python train.py --num_attention_heads=2 --init_std_qkv=0.0395 --learning_rate=0.00229 --warmup_steps=535 --batch_tokens=32768
MLP neurons of a small language model. Each row is named by its layer, matrix (up: input weights; down: output weights) and neuron, and shows model dimensions 32-159. Each number is 128 + 32 x the weight over its row's rms, rounded and kept within 0 to 255. Numbers have three digits each.
After each neuron's rows, "fires on" lists the tokens most often at its 100 highest values on Wikipedia text that the model never trained on; "fires in" lists the words (lower case) most often at its 100 highest values on Wikipedia text that the model never trained on.

L2.up581:105116088153101086113060113169139092128122088093157109107114130075111106147176107111137110129111085183128127106195164181120168142127111116178114106140110148132164153114124119144198073178120056168122144172178110147211117165100150192102168085134142166098107124112148113087150127110118059201116153134109126195142152093115136140169111101089139213132159129156099109177118168143163164104153
L2.down581:124126091130160122139112122133080131119126129134149086078137163138177163051149126103160178138131179167114131150149205164105150136061148118125094181108143146188161159205089157147125107124144167135134088102141114132123126107146114068060072109092130173156112159112121084151094148172127175150155147181146172166156125161189078118126087150140088097119128120204131161080139083139119144184143
fires on: " He", " It"
fires in: "it", "he", "italy", "health"

L6.up128:141147090105142145117105097137146125105106095125178160131093101124134145089170081119102130045156087149126181095147113110105147146177106140071164149179169134117155139155130113176145138167181183058173107097106147111173066085125166133171131123120134135166166096193175101123158119116171077118174100172100134159159113125131136121161105123087168170125105058207125117155111180057150173095118
L6.down128:099088116100129166154142131090102086146133115152072066172172161122166134151105168142112071107163169141115107084117079135179084100138104135188090100096114144151121136170079167093091109074139088102171117130097178143094152096097136186060152138107087130137179158069110124142121121188165146117104163118122111094149134120121110164132069062165137105084149143073159129087138091129111118158104
fires on: "ave", "m", "se", "ade"
fires in: "have", "them", "these", "made"

L8.up550:146173105167122115179123148151098100124033171136115132154171125103116144087151076137150176127195067151169146108168145135089157034140118123174141171153136199127182127121131112114149092160151109159147166088120138131139125127104097132096190177135160109102114181103088080054106167128181123168152119165134081121110114111142120111127092127149133161134118142084146145107175167170108149137170
L8.down550:105203119157130124111170160111091099077121180144136166107176148136151165182130145154128146170102100139127119143074134098128127088155125109047144117100153124078161087154119173142157152114122159152115219091085165093098167079157185109085162088160097084121146118132148097149082092101129116116141043113150128133124168111139116110109145166107153139148160146191109108148116170150110180159179
fires on: "ay", "ary", "ov", "ch", "il", "ber"
fires in: "may", "november", "february", "march", "april", "january"

L7.up619:113122123131148138168141135122159123146118114133112112144178148141100059136140160065139119153118077185134138059146067103163083084122124085143183194159108134138103123121131157152085115135095128135150193093104116131174102111160118184068140083067142119130120134043131113128145114210167117122144154099077119174120175107102127185135102098204132184091101119099140115101095127135126161105087
L7.down619:117177158103166119097125169055148093123059123181090154112146128173133124152136112131165163175134121100128110121160122164088103109114076220168119133099153138196134155107119193128072116122112164143133071149108107127157120120106133132121100168187069147175245154107139118089114101075123160187134131131149130101123152126087117110135160115041169152153151116100098121091172165125128134117135
fires on: "s"
fires in: "s"

L2.up310:142155123120146109056120138079093084117092179105151169100144213121095117139138126101132178135096163117113138095123090184118158128165078177127093077145102118141152093071099156118113113097132103108188137102179169109167072121093128127099169110078166099106138121202090160090150104084149136145163147133081183108137190096088162151168084151139089132106120155112078087119131116071152110110102
L2.down310:127108150162191128143078100173118115125103062142110052111173156134094136137137115114154142098092103129086101127093101114153143095102115092104130105079135070134090138176111128145140140054155106125094130098190102146108086117071118190066125131142122144120102190094099129100125144114147164176118153134050078142129144151103136131117094133155062153131110076102093157127190124146148128134133
fires on: " be", "ore", "ly", "ther", "ess", "s"
fires in: "been", "before"

L9.up634:121163156089131155160145067122139127141085119129116183122171192071129187130145137147106138109119128112080106119162146085159154061155140159102163120108142088173109146091104124137128129086137189130110126128153137143128105135083119098145112101095125117041109141136178067105171128118175142160121096200085113101153127129096151197155101206140144093073160193130131160126192121100147140138155
L9.down634:112128188091169116146082142118115174119136127108078184119101092125103132124157187159178107120166149128134106095147123143120098191121162121163191160188146194108108112114126117115142146174088054133130156138133132161137139121119121179117050092151139149196116110159205142181101086109116113123177126119160139084137099166127164123130136130141148165184148107083164142132111099120136170058169
fires on: "all", "ass", "l", "y", "ap", "ey"
fires in: "football", "footballer", "bass", "massachusetts", "hockey", "singles"

L9.up3:091134092118144175112162112154117123128155093060140071129179141103105170105167069125113098091119143213080106084165129163138175190155145086122124059138080116114149158080107126138103105113136105136100203082147133107141110139133124145117163118120120141127110121170226092161149096122125073126195190112114112162198098128122090141134168083095132079114083168176144146103124146108137151142167
L9.down3:222141165156117102096128105099154215130131103099156110126147125106114197105122162132177158122128121090097117197102143099136099094074128100157155119153181122085103162124158135100134111134129138148117159188126203157100188147109102102152145121160167107131116110089086160136094155143122167108120122130184161107111122092140160128131109086122140133158196157130111126130136147097135131146123
fires on: " it", "om", "is", "s", "he", " He"
fires in: "it", "this", "he"

L2.up5:148111121143117145134118116083114115126122110139112151134150105155101098150163094143086094147126148099119140119138090160163080157127130139107090118176064148125168070101122063154118110149119153090141138095071108133179080084160159155146111115129166133116156159169142126100150099122163154146147110183127131104146171117083143153140130152114148154176068096138106083027196139145051162117095
L2.down5:093081126134186155078147104099174112152172117167146093144089188178144085117190199143182167180127134147133111168118144136190098090104129080093128089088116131148112158120048162127119193122158123128076091165145104064158096083138159094143133140140088136161119116123088089189087166154135178163091177142150149098127118168099055113121130117080159161103130113117097142140100103049124164133135
fires on: " the", "mer", "2", "1", " her"
fires in: "the", "american", "2", "former", "there"

L7.up149:100116154157131125141144093170064094192073109156120120150078158133073169162096138107089153091057157164157151093170100142180114090123172178035089134161103099103163133148107125128163158153130167098176148136108108180131133130110085138075139119106118133170081092091108125141086090135157146181147143171091122118133178127144116174130079122109154133146063117158079101123113111122162145157129
L7.down149:176133121159108113126089149130092104077147159159127075108128151152163135159130090082102138092118148077155138143108157148131112125184136088154108102114146100127159162110146177143099154104156085090064123141128136065091115109147159089195099066122149157179090088181112091157133135086112113097106094129112120140141112087062104097137196115149139135152163115075164147221159092100120053118132
fires on: "t", " be", "ver", "at", " it"
fires in: "been", "it", "never", "until", "front", "control"

L8.up535:172091070159126178149138088136129103136185112116110167107082159074140130134157116107132106131133069104118174134128161181125135150160055121158104159122150192142129082146072129219149094143118142160119100137105143171132061116072115120143132148124119122157121178133151103078124173104126124206103113131084165149074138186118156110167147135109144175212153128144176124093141093104165073131150
L8.down535:119110073067132144063152095112119136056073163174070180165086145120078110150112073090084122150115129133115144197156151108107197069127174121088139111132125150132116140145137150103171128096130150134109143158107102165096138125140116169155167143113092103174096120114088150109136113149186132134108124098124151121170164139100123117132205128189138058115151130087094138160134102229098095116154
fires on: "ch", "g", "th", "h", "ich"
fires in: "school", "march", "architecture", "arthur", "schools", "michael"

L8.up380:104138162087144114138136143137108127144174130073151145160058140185168123177104129102115160118125145193133135070128140163111141131149083171128080118162100087098115122090128115139147117163108073153090170126130096082152038226158103152105160126099159133165084088139135124141109126150101070163159135115120166095158150047139184163139107161062112127076077209088084085191154155102138140118135
L8.down380:158121119119123138132137143127144142100072152130108147148175125159116128073196124151141106156100097134096106099077107156105112125129054107165150129141061183143128120145112101152085105161131124163146095122103183175114170143168123113217070142136078111077175104169082138091077105129146160183107074083167132070137133127076112173094126087086161169151116087132117116054125127121096152104108
fires on: "ther", "ome", "ite", "e", "ide", "ard"
fires in: "other", "some", "white", "those", "others", "outside"

L6.up521:138116086137144129103171104144060156043048142119206200128137092166093132131150091092086177133141104126124122110144131151149130079123107128112132126109121132140101160105135104209101081071074111168122147117061136135155130143125146158100114166129119086156115136124117076109066096151162106094137098152083059142138151193131157166124185162096121138110125169081074122158124178118106170090148
L6.down521:122158110135094138115144096098102127118175126150123110111171169087097128107233131168137095127152141102153136172115150129126110113109152137143098146178074072135117145088158129148108109108168131103156136119113079098076142063120059177115126129154136108168097140139179136102082173158156104201097095127122119155103114043127096147113052142160171110176120163105075080108191156080153094122165
fires on: "b", "s", "ff", "al", "ot", "pp"
fires in: "album", "website", "alba", "officer", "observed"

L6.up502:107100153155158107101121058104145100096086136079114206155170110130139132139170070095123162100175121138123069098130103116115143132179141170126165147114128140156121126139103135193127133105121166108173188148109124178203116097135139167090171140106114112160153154144140093127147138166139099195167175139093126147153149028092161173136122107115167183070119099107118129136076151089114184142136
L6.down502:053184164164206062157128168097063119142117113176124105156121127095093106108061118153189101170123126157119140164118140169127099118107112146132154167122143107162171083141111196109088097112132133169104133119132114120083172155165133118115108173137086116083204165095166188124104116203178114121104099092123122080152143121087114105124112161116155161143124156109106101077140147159157113129123
fires on: "s"
fires in: "s"

L6.up470:173105098125148151157186065099112102144160113191200161137141177106082197081181078158146148158120122148144164143097144104136138118123179135143172108158121139147095099151112187194084151161108198120131200098044118180079120073131112125105129126128116103083152138107090150146120112138153137151118097093173163079163161108159134138142113191084115140133084061157099131129109129123135151139188
L6.down470:113112106131119163138159144095133148173106098131153071121147108166158072169114124116090100149114097186088133096117040116145150134117123129163098145071114148123167108139163189091160107079085061152212142076142101138127161152136108214140135151125077163071075088109140095132080146100109126150147138120098143163118096163075101097110133131130185107172136147148215137117140104140153124091130
fires on: "ec", " al", "cc", "ond", "uc", "ost"
fires in: "second", "species", "special", "all"

L8.up340:089168131115153156025184125095112126128105185138216070120097085130097087102134134095120176135127085111134103112163059144080125139152164178149141077116157081183165071151135174165130120115058108072117078119062153117182097139126146110090092121122131152119147106129187106113152120102146132136165159155111115068154146130157128113163144157038123164112163149093116111089133131101125171127115
L8.down340:127140164095133082138110154172130156071099149149091148120189110164091161136140155113118045156159126106120104170121155105077087145112168176099104113149158102129109142124161148171127152136150197120131131106164092178129156116135121183196161122135137143156141155187097144123092140113100127162154068085127098161100137153065172132090072115143141171130179192126132126118133199096113130085176
fires on: "ld", "x", " not", "orn", "es"
fires in: "would", "not", "born", "box", "does"

L2.up113:129137093126115155173173180081161127122086145170161111125109084099052098124189152124099107199105141180128126139053144134200085160196162116136068129139088135093180055095129163099159101130140107097178140102123154111168139089166156158074131137092129135129119138151135112062129139108166098125184183124108146155163154090124157102162080138125101120175172145128091090086120109164130160127157
L2.down113:115200109119110116070075128162169134185173120080177141156093232118156125133130139113135129105077137077106144157154122112117139143064131155109161085103187150125103143111081142131130174117134123125117153075098187096085108168129124138205118093126135108129131124143138082200131158108148111071109109121202141190150120134177117063156124099105137196149090090135150125164124124151168133107098
fires on: " and", "ing", "f", "n", "orn", "ical"
fires in: "and", "before", "born", "being"

L6.up580:157098053141161128081197181160144137079107119127123125110162153164054106106171106103154078126100160115132173105129091088183145147149157134185097167156162131115181120087130070121103083148174087121167160076075146085112140123132081086054084103133094155139164113136133098099151171142146112139123093146114154154177134117071117167169099132124167143139177117087147076103157170105123168081166
L6.down580:107149156143148151132109097133072095101106159152187118167096080116157130051115137086095138122174150167091095115069137088130057121169151141118096143177098184121101105083126171114124162115119101168140129078133195133182137097130145162153183165059132115145136115097105094074068131063128147160164112134061118105127107124133143104119144162131183122117138110157075176101122103119148107098077
fires on: "s", "f", "l", "n"
fires in: "as", "africa", "on", "african", "ulliott", "association"

L9.up228:122122126077142131101198118174145115098138103100172154152145142157110071152139103120139103092107111147148152116102060159109187173127097146131104157177137138143164147088090160107131116163202177136109106098106159165160140160089154118130121115060127143172142149203189125084147134180152154169132161087103104165195115144083138123173116067116108147102133065127123098158159157086087164145131
L9.down228:146190130101159125124144201103144140140104174087116079142111071087137113152109088123130167113091120178118142149127157149166154097165120133071211118084155114128085124150170112070180109097130132137174175136161164128141119109124168126128069080142093137113106159127118123200087172085091102151115129102157153157133146082152128132087127098112074105136154121123103148125107144196136121186128
fires on: "ave", "on", "om", "us", "en"
fires in: "have", "won", "women", "given", "thus", "these"

L8.up393:109116099134114109134146080097106088091081130075134112140120093104072090105079135096138146112153094165112157121093131141187162065149091138145172113171096167097117107166123103132155108139197117129159196091097145241142097106130082161154163129056114131100147137126158110067134127100147120113124140167101140101100103128141136142145135140139139148106157058151180118123084130170161076112219
L8.down393:122137119114090170103148138139115160131157123139116150107138192179146122151173159148106150168112175135102116149148159153105133145146147093051057134114168107164156095151099137071185095119134162101121131115162158069155139129125167098094047106212111095113166205160094136113100133143127117137082080103150145103125152126125097164127062085119156119147176117206142171154101059111067137133102
fires on: "ember", "ary", "ch", "a", "ay"
fires in: "january", "september", "december", "michael", "march", "november"